Part of a small language model's weights.
Size: width 640, vocabulary 13513, 74.2M parameters.
Architecture: LayerNorm before each block, no biases in attention or MLP.
Training: a variant of Muon for these matrices, 861M tokens, 6567 steps.
MLP neurons of a small language model. Each row is named by its layer, matrix (gate and up: input weights) and neuron, and shows model dimensions 112-239. Each number is 128 + 32 x the weight over its row's rms, rounded and kept within 0 to 255. Numbers have three digits each. A neuron's up and down rows have the sign that makes its largest values positive.
After each neuron's rows, "fires in" lists the words (lower case) most often at its 100 highest values on Wikipedia text that the model never trained on.

L2.gate1639:170174130088160065102158117141107199070136129139210155124096117089190174126175124114145122193125100138104124154112123102091104132138078106115157098144100136077082099078053156123138125189138113086184134101141093155152144137158165152169071098137124186118112200147146164155159134110175172135101099149114133135137109110128099166199118156116133080171147080063075124128128148165130122067110
L2.up1639:099156126090103166150092133110130145147109142198123097117159127100121090066120104149159099145070090116121117131095170094103118138192121167121151098086133157156151132131165148126156139175086065054125163139144114112136133081119127146151089148176178142089139164128135152101130152117172156076081126123123071127144102068109184150185177100073121076163071080091160036112109189223120084099104
fires in: "since", "from", "century", "outside"

L2.gate287:138109076162188141118148106108114146204137080095145073126136181130067084141132102136070134114152158145114109134087141124065118176142121118106067087125109095104212092117105150125111157134116117109174117157076115070107163122138077123107146141088146139144092118153189144100166108160178159165138169182139158117116120129122131154076152155108092142134103084105143087144132109130106119107154
L2.up287:118145144195160211132136159086136085141129120105122091085164130171154104112155145126094135107088142165140094076145140107088185134115208135099091110128157102087173192128128142150058144172117132120130193120130160127046083129140137140152112136147122134116118089081140141115132136113164123129185168161094145111117124134081119140125144141158123097117180190118162082139138080134160132136166
fires in: "home", "away", "member", "live", "official"

L2.gate2353:098121134179109143106148146163106091111157106109171165113156082049104095103180156148117173159092070160156183177180155121139119112130122140152128134114198128131119153099196083140175166194091112194111147116149141097052109096158149121136103167126038142109066076157098151134089155119084111093114140073118073118145149173105225140152101122183133131162125083073129133145153202120123133157123
L2.up2353:105118149158128149123116144164128135169119120134152111107095104065085090118121215106101127147149064087120153144166152139051167194040130119174023132112133113167117157068170071152072102087046166170169147140132081099108144077158142078132144098131091138128125208146112144175122082086171102186100089143152121085083187120094131140147163088121156176133145109139159094109161099187093107123092
fires in: "family", "mc", "board", "families", "dr", "sphingomonadaceae"

L2.gate1841:135179125103153131120116063115118180109142093131076104137196063118137160087140126142129124169088138118123160122110218097191108144192090111153184082126111145109098177067119174090060114182154149109147128110121116165115103066151155103150165139123171106116178122214077086056135115137112149113091141180135168152140149166170156129121145144117164105125176062070187080177136100154106137082143
L2.up1841:114125082113145121100163094179125134093114114132060162141117121131155161109109107154128139158126109128152145124121199158175128117184114116150129104117175195124145126100076120119085179211199092108102126157123139150144093128155175130141194130106112150101151149179138107101185093129117180145134164147104155103134145146163133129102127082137111079170131137132152097149114135144147134145108
fires in: "no", "just", "takealot", "qualification"

L2.gate1384:150134105059128115163189087121142095146113099163088095112124096131130083150190125115128119077141082099075162106149084100118117092132117186135171114108089100219134193112160138154096095169171113151144106038169141173141198110123119131182118067139120146167102153138158165162123138062156120116149106080103143056093159125116134131158141150143162160098145101092147206102195112075094128161083
L2.up1384:112132108132109123126123108089166109113101166176108113135112138201098117137162142180145140104145129077070199120117069137161097110081152146133115198179153059132120166079090118140128157150166156145145140106155095219180140172149122121139138103158130145122111183107133117126097145046073085105144117076125110093190177111148140090066122230101131104086146151084193217033197097130123130116071
fires in: "while", "when", "where", "because", "outside", "rest"

L2.gate1793:100146116110149141132160144171110141125142134116159065107095097108124124126098087119052169066172151089098098110141111116141103091121124113118197088138078154125106142125121108130104156125081016134143155117126077126140157090082126146114159085152148135120093100097121119165091025135095100110152165098120182171141141128129129108128088117081110143067107163155153158096139137119179122129132
L2.up1793:156081062173203086153136147094143146161197124096119084125133080120144142109122101185103129103144162153127095153102084180156124109131066137105156096139096174133138092122167099179134091124091160111173135136153121149057158098082153126134116047142144142213128143169097201120146089073160172134112153123111126142117109165125108092133100121120161136120149112122099155106106125195195174103079
fires in: "january", "february", "two", "creek", "on"

L2.gate492:162144100119130173175161115178164109109158144120074162104132146116142089098147127096133180161145110170164107112161129128139142163158118147085148145179150064102115120128174095104118105065137106159147155121130164146173105122144185129085134124129132220171137122162118141184164152142145138146156057099115142136131142159133120087129083072092204108081138115139114139071177118081091081118127
L2.up492:154188140156113133149140094182121091129158159140135115088071127187132147134104152124161160158158151171117163153151087130156097107138111116148163132158134132097136164094135131144087101092153120122175149123141111130079147150125090090073147139136149192121134092118118109137159136112106137123109106097127153156127106125106067158101061111128142221126112124105142108156127129058145135063088
fires in: "one", "many", "much", "four", "even", "nothing"

L2.gate1126:142155126151150115082145130144143175146132048145074107116189099166127163124076155149112102070120143123097111159182085140158151102109109091127186174120139155160071128072130072122123092116118155113133104090102096164092179127105104120144142057116144127127164197104105141130088097149118141180078212133178204128097108106185215135181113151136158137173157175104128110088128169139108137148124
L2.up1126:163139143196210137110124200153114160072164137146176118152116116138121131140152170165109073152139118113147178123159095151130118122090151141086122126134116117125130122167127115151127150126114134059153137132175069141161135177111087153132092135143163155108118147135186154061138156123161183157103140202142152104145054189147168053168142135127170156116076149115108105132098173038161122134077
fires in: "however", "home", "these", "although", "away"

L2.gate206:129077135178100135094083103121156085139113166119090106169120160141096127111152128145170110133120111109103144139078138066175198160154137164119051155116150133146139182137122146161152048176126147179091161142122132118105099153137206165091145075065148157146085122076147088077138157090130124114164118193194127129108128158127177140118132121143143070111044127136074053143165110101111128146189
L2.up206:119148116095116141130146101134133104154148200153113134172104132128141092124153079092163130056133134126087081113097158122150111136109121137145075143116151149121151103128145087174125105145089129110119123090117128109202078108105117126122104098136148130174099079135094122155157146116108164059090115150159093175124093064093125120141145134132158066105108089167124103155069087139130077105108
fires in: "record", "place", "times", "result", "details", "time"

L2.gate1466:094131133126103081114165110157150108041124119107237100110191102126139124105123152059104117189119156140112151140147131098155151118170112199162112082087140137093054109107113136081125161176113086149110116149128052065074106112178100142127169134125099154068108198154098062120121150181097116112137176112101127119128116144123137108144171117120148163172146151126144089102134116165131166132128
L2.up1466:073157173142090104128177096215179050114172159128160064103159102178103075104120186117096108166128119154114127100122126138188138101187111176173112142121101147105109126100116107140075150200157107133130131134174084130136164155090165177136129124129116134046101129144118071137090128166118089138098079083060127093083136090121087119098174124143083155163114070079156122114120139119169105117097
fires in: "top", "number", "chart", "in", "topics", "cookman"